Weights of a small transformer language model: 8 layers, 7381 steps.
MLP neurons of a small language model. Each row is named by its layer, matrix (up: input weights) and neuron, and shows model dimensions 144-239. Each number is 128 + 32 x the weight over its row's rms, rounded and kept within 0 to 255.
Before each neuron's rows, "fires after" lists the tokens most often just before its 100 highest values on Wikipedia text that the model never trained on.

fires after: " ", "1", ".", " the", " (", "-"
L5.up204 [166 143 164 117 153 126 134  86 145 162 181 147  84 131 103 122 141 140 119 122 122 208 124  90 117  82 107 110 157 101 135  74 132 135  74 108  96 138 148 108 147 115 126 140 188 134 124 111 167  90 110  85 108 154 128 125 163  80 133 144  96 111 117 145 125  92 101 124 100 178 121 166  87 130 121 109 138 115 162 121 118  83 110 149 165 114 109  80  60 190  77 100 119 129 143 173]

fires after: " ", " (", "–"
L5.up1699 [134  99 125 100 111 146 133 117 116  68 117 123 131 123 118 179 102 145 107 178 155 210 154 132 116  73 121 108  73  99 145 179 126 150 134 165 140 126 105  93  49 141  96  98 111 133  99 159 129  64 140 136 109 170 178  81 120 159 132 107 194 113 192 169 122  97  98 141 161  96 132 106 124  74 166 158 101 147 132 125 137 120 117 153 130 124 157 144 123 177 129 153 100 117 141 194]

fires after: "2", " the", " |", "|"
L5.up2277 [177  95 145  80 104 114 140 110 175  93 205 133  48 186  79 178 114 102 146 125 149  74 124 149 113  95 194 156 156 131 176  98 104 116  90 151  94 156 184 104  83  75  88 195 173 174 158  94 164 153 181 132 101  98  87 126 130 153 109  91 135  97 101 123  98 135 104 130 109 127 187 131 104 160 119 175 128 123  96 137  93  72 103 115 131 150  77 100 126 110 116 146 123  94 126 190]

fires after: " ", "0", "1", ":", "2", "–"
L5.up624 [143 132  84 107 141 146  68 140 150 105 180 153 130 133  96 236 142 145 161 100 118 184 121  76 143 132 137 101 103 149 102  94 145 162 134 115 111  69 101  79 146  73 118 113 116 131 139 122 136 120 175 112 122 133 125 166  97 145  93 102 104  99 154 149 213 132 106 124 143 114 143 131  87 190 140  80  96 121 146 135 137 167  87 144 139  76 166 102 183 202 153 140 126 123 155 115]

fires after: "1", "0", "9", "2", "3", "6"
L5.up381 [163 123 107 159 162 154   9 150 138  99 160 162 101 137 111 161 125 107 120  93  86  94 156 130 159 116 119 142 114 108 107 105 162 112  92  90  81 133 233 160  89  66 132 133 145 134 114  48  71 103 150  96 154 159 127 199  79 110  75  85 151 152 179 141 114 120 155 159 138 140 148  96 153 157 172 112 153 126 130  63 158 154  82 150 117 187  67 138 151 154  92 130 129 129 177 181]

fires after: " ", "-", "–", " ("
L5.up944 [ 76 104 131 107 137 133 161 165 141 117 114 176  81 142  97 204  94 115  52 105 123 166  97 147  75 183 198 157 161 100 150 139 134 118  94  78 134 111  52 121 108 125  89  83 120 177 126 144 117 109 102 154 141 156 113 115 125 134 144  87 164 131 174 130 161  99 127 167 122 181 147 162  87 100 170 121 102 173 164 179 143 153 184 152 176 172 112 146 165 113 133  93 120 133 108 144]

fires after: " ", "2", "1", "5", " a", ","
L5.up1115 [ 95  73 122 129 139  77 145 126 134 129 143 108 139 126  98 160  96 160 109 107 157 134 126 161 101 128 124  84 143 131 177 113 130 121 137 145  91 120 171 142 140 127 116 119 166 132 126 126  95  59  93  59  95 126 138 126 159 205 131  89  83 127 134 125 116 127 162 123  97 164 131  89 131 124 150  98 112 120  93  84  59 127 190 157 108  87 187  54 135 122 118 114 106 115 151 120]

fires after: "|", "-", ",", " In"
L5.up958 [126  91 118  80 156 167 126 156 148 144 170 178 120 128 111  98 109 136 150 136 140  44 166 128 117 133 110 142 178  90 142 177 165 167 119 136  77 148 143  66 179 104 114 173 132 156 113 134  64 129 105  90 118 163  96 105 152 144 131 137  84 166 109 151 130 149 101 171 132  96 188 184 173  74 136  65 136 177 169 164 148 142  96 160 150 113 116 156  90  66 120 130 179 105 115 104]

fires after: " (", " ", "2", "1", " |"
L5.up2765 [181 110 145 174 203 161 113 119 255 154 158 145 120  89 113 119 144 182 109 109 135 141 129 140 134  44 192 118  93  73 121 130 124 122 127 118  89  83 166  86 172  92 155  98  78 112 166  93 138  91 107 107 105 104 134 163 165  78 138 136 123 125 131 107 146 147 174  80 136 124 146  94 146 133 112  85 134 146 107 159 177 137 144 142 134 124 147 173  50  99 134 130  51 162 172  90]

fires after: "1", "0", "5", "7", "3", "6"
L5.up2430 [240 104 122 170 116  95 146 147 144 117  93 104  50 104 109 137 100 154  91 109 152 186 144 179 153 167  60  95 112  98 169 184  72 159 135 153 168 113 162 121 109 152 174  98 146 159 105  17 156 153 102 111  46 149 158  61 111 118 126 115 103 134 115 150 133 112 104 150 102 185 138 100 119 117 114 109 134  70  91  35 153 141 161 156 121 171  76 114  93  65 144 149 104  55 140 210]

fires after: " |", "|", " No"
L5.up207 [ 99 157 126 183  88  85 105 135 142 121 152 124 188 146 132  91 111  90 107 128 195 145 105 172  52 156 103 190 151  61 149 139 102  90 142 117 148 140 127  80 142 149 103 171  77  44 115 138 149 116 156 113 134  95 145 111 100 108  99 123 109 132 111 180  61 149 108  91 106 124 161  78 131  69  91  72 128  84 124  57 133 119 124 102 115 135 103 182 106 134 137  85 161 125 160 168]

fires after: " |", ",", "-", ";", " and"
L5.up1671 [ 78  90 138 105 142 130 151 157 114 128 108 123 113 144 103 146 126 173 147 128 135 124 158 185 123 101 166 112 127 107 180 142 156  95  76  54  96 137 127 131 104  92 108 125 120 206 169 162 105 112 113 116 116 176 107 129  82 141 142 135 161 163 153 182 154 187 124 145 129 122 244 150 101 189 175  69 113 151 139 124 160  98 161 163  80  77  71  65  93 168 111  99 138 120  71 142]

fires after: "2", "0", "1", ","
L5.up58 [174  81 142 168 138 174  90 116  73  86 152 129 168 115  74 131 108  81  70 105 162 146  84 166 175 165 116 120 112 111  96 137 159 198 136 173  90 128 121 134  91 174  66 172 151 191  92  46 136 132 132  93 138 131 146 122 160 174  95  83 128 113 119 136  88 166 117 168 134 113 112 159 144 119 124 125 119 161 143 130 122 123  91  87 146  84  93  72 115  54 122 182 143 107  96 115]

fires after: ",", "4", "1", " $", "3", "8"
L5.up660 [ 29 110 112 138 136 129 214 142 189 134 118 107 148 119 202 109 122 135 118 107 130 110 147  88  85 107 167 106 169 143 154 150  92 110 135 100  75 119 124 149 130  98 107 145 142  85 113  96 154 104 139  96 147 132  98  66 152 154 132 164 145 114 144 154  88 166 109 125 117 128 130 150 117  77 138 143  87 121  92 117 171 117 133 165 137 113 179 138 160 121 122 121 104 133 139 154]

fires after: " ", "9", ".", "1", "0"
L5.up2506 [129 152 121 142 146 126 127 146  81 114 132 142 142 144 154 111  89 113 139 134 121  82 118 147 113 119  88 130 101 135 175 151 158 146  87 139 148  96 111 154 153 137 135 111 155 127 121 128 125 133 118 172 167  39  72 109 160 107 171 160 103 148  93 156 113 176 182 145 123 118 117 122 127 143  80  43  82 171 136 110 107 198 171 111 159  86 116 140 152 124  52  89 126 105 143 108]

fires after: " ", "1", "2", " |"
L5.up2298 [164 162 137  94 139 115  85 108 189 137 129 120  76  90  88 107 128 129  94 115 129  98 135 149 164 162 172 148 163  61 136 114 105  80  78 114 149 133 163 110 145 207  73 137 163 126 113 141 148 124  91 133 120 121 119 111 116  77 103 109 171 106 145 149 132 103 135  98 124 173 145 101 144  91 180 105 153  96  96  80 174 131 109 125 134 103  58  86 126 145 116 152 121  97 144 150]

fires after: " as", "-", ";", " under", "–", " a"
L5.up3047 [167 139 111 112  80 134 120 122 179 160 180  75 137 115 158  81 145 146  77 149 184 149 116 136 188 115 109  98 112 125 159  70 128 149  80  94 153 124 126  76 105 170 166  86 105 110  95 127 130 101  97 111 145 174 120 143 117 120 145 139 108 156 159 128 113 125 126 104 142 214 130  54 127 105  95 164 139 138 100 150 105 100 164  99 100 129 116  82 114 113 134 130 154 120  75 109]

fires after: "0", "1", " ", "9"
L5.up952 [180 168 100  57 194 165  77 124  91 124 145 112 149 125 145 123 108 137  70 148 145 135 103 175 161 124  72 107 146 182 133 179 176 139 167 133 107 124 171 168 143  84  86  89 127 218 140 192 115  63  94 152 104 121 178  98 115  92 129 124  90  88 118 119 132 129  79 133 172 122  92  82 118 104 144 136  82  79 152 106 151  93 156  66 157 108 133 118 136 164 153  33 189 113 102 163]

fires after: "0", "2", "3", " |", "7", "5"
L5.up754 [154 153 116 117 100 145 126  43 125 113 106 129  95 104  87 157 158  52 145 228  97 160 137 160 100 126 167  78 170 113 141 132  91 161 117 138  49 122 136 119 145 109 118  51  86 118  82 138  78 165 175  87 157 175 170 125 114 157 104 127  59 150 107  76 110 118 100 147 146  76 157 132 116 132  99 154 135 122 177 110 139 142 109 145 127 169  59 198 149 144 132 173  93 185 211 156]

fires after: " ", " |", "1"
L5.up793 [145 118 139 148 134 109 132 171  94 185 173 113 187 128 101 147 118 106  92 150 116 163 135 136 145 125 102 135 176 141 152 194 152 142 111 123  74 123 158  72  99 115 105 187  94 105 120 100 148 195 123 139  69  62 103 104 140  90 185  98 112 147 142 121 104 183 102  93 119  54 131 150  78 185 119  38 100 145 121 122 204 155 101 169 137  85 194 122 105  62  90  90  53 175  95 177]

fires after: " |", "1", "3", " League", "0", "2"
L5.up2943 [107  58 111 120 195 111 134  48 116 113  99 156 116 136 115 144 160 150 163 106 106  84  86 122 208 114 131 187  95 115 142 141 122  84 107 121 172  71 119 159 119 113 130  43  85  81 157 115 138 172 145 105 116  98 122  99 118 154 154 140 159 122  95 129  81 177 144 127 162  78 128 159 170 102  97 122 133 127 180 185  84 151 134 112 144  73 134 103 120 130 105 147 163 133 134 108]

fires after: "-", ";", "|"
L5.up281 [113 140 143 116 110 105 121 109 165 118 148  77 145 140 169 149 154 255 168 132 137  72 172 191 134 166 118 118  73 106 180  88 160 137 127  98 165  94 129 105 154 149 118 109 175 101 113 174  63  68 105 131 136 183 159 175 117 108 164 143  58 178  99 105 108 126 182 116 103 118 148 141 195  96 117 126  99 129 103  88 104  92 172 127  98 183 117 160 103 180 114 114 204  84  98 146]

fires after: " ", " (", " the"
L5.up2980 [137  82 149 146 133 228 104  98 123 165 163 187 129  92  94 159 117 146  87 110 129 162 108 166 130  86 179  94 117 128 211 138 111 133 101  88 159 147 127  76 123 144 151 108 129 143  52  68 131  59 126 153 121 100  48 156  93 131 128 176 122 128 130 144 132 104 189 111 104  98 120 132 147 115 162 193 146 157 201 138 117 135 144 136 111  87 132 164 119 142 102  84  91 174  97 143]

fires after: "\n", " \"", " (", "-", "=="
L5.up1558 [164 115 167 161 118 154 116 122 143  89 150  91  72 192 140 108 129 128 156 102  66  94 154 126 138 148 114 132 140 119 207 141  63 123 105 204 126 151 124 156  89 156 152 123 118 128 148 113 121 151 138 123 120  97 116 122 123 195 126  81 103  73 101 154 118 113 169 128 125 201 127 128 129 187 111 105 111 133  62 135 134 140 137 134  73 158 104 104 174 114 107 101 157 130 133 110]

fires after: "|", " |", ",", "-", "."
L5.up1545 [124 119 100 101 190 113 151 175 181 124 112 121  92 124 127 129 158 103 110  99 134 110 131 110 113  94 162 121 111 137 155 139  73 156 133 121 111 120 154 147 146 105 198 130 149 133 171 155 181 191  70 165 128 144 127 129 176 163 119 110  67 143  57 151 130 154  75 112 147  88 117 132 112 144 137 149  74 115 137 114 129 124 117 188  74 132  91  68 125  53 146 132 138 134 156  85]

fires after: " ", "–", "-"
L5.up2759 [180 106 129  72 183 116 122 125 156 123  93 193 118 163  84 151  63 110 125 123 116 140 158 119  80 140 125 153 119 142 110 153 163 157 168  89 162 127  98 142 102 122  38  95 115 166 137 145 136 120 166 137 137 105 145 176  96 185  96  98 162 166 179 112 158  61 170 164 115 130 139 175 168 116 151 131 151 170 144 115 134 137  68 128 122  89  48 129 159  98 147 136  81 172 178 108]

fires after: " ", "9", "1", "0", "7"
L5.up1271 [169 133  93 124 153 146 163 109 147 133 125 164  48  83 196 107  94 131 126 172 129 101 139  96 116 150 154 156 188 126 139 114 100  91 151 152 152  95  74 118 142 187 196 158 135 104 138 128 107 145  78 153 130 112  71 136 157 130 112 147 132 148 147 141 147 112 117 135 202 100 106 141 111 115 169  86 172 151 171  85 104 164 172 177  62 154 141 109 177  80 180 127 127 105 115 136]

fires after: "6", "9", "7", "2", "0"
L5.up1286 [136  88  93 170 129 139 174 119  82 125 121 134 103 120 137 162 109  96 170 171 109 134  30  81 114 108 156 115  99 121 127  81 108 108 116  93 134 140 110 125 166 109 136 138 127 164 139  85 126 113  93 143 108 108 172 137 143 121 182 144  90 114 123 136 136  89 123 136 144 113 101 155 103 179 117 150 165 129 149 147 101 132 117 116  82 102  80 196 133 184 148  89 100  91 109 113]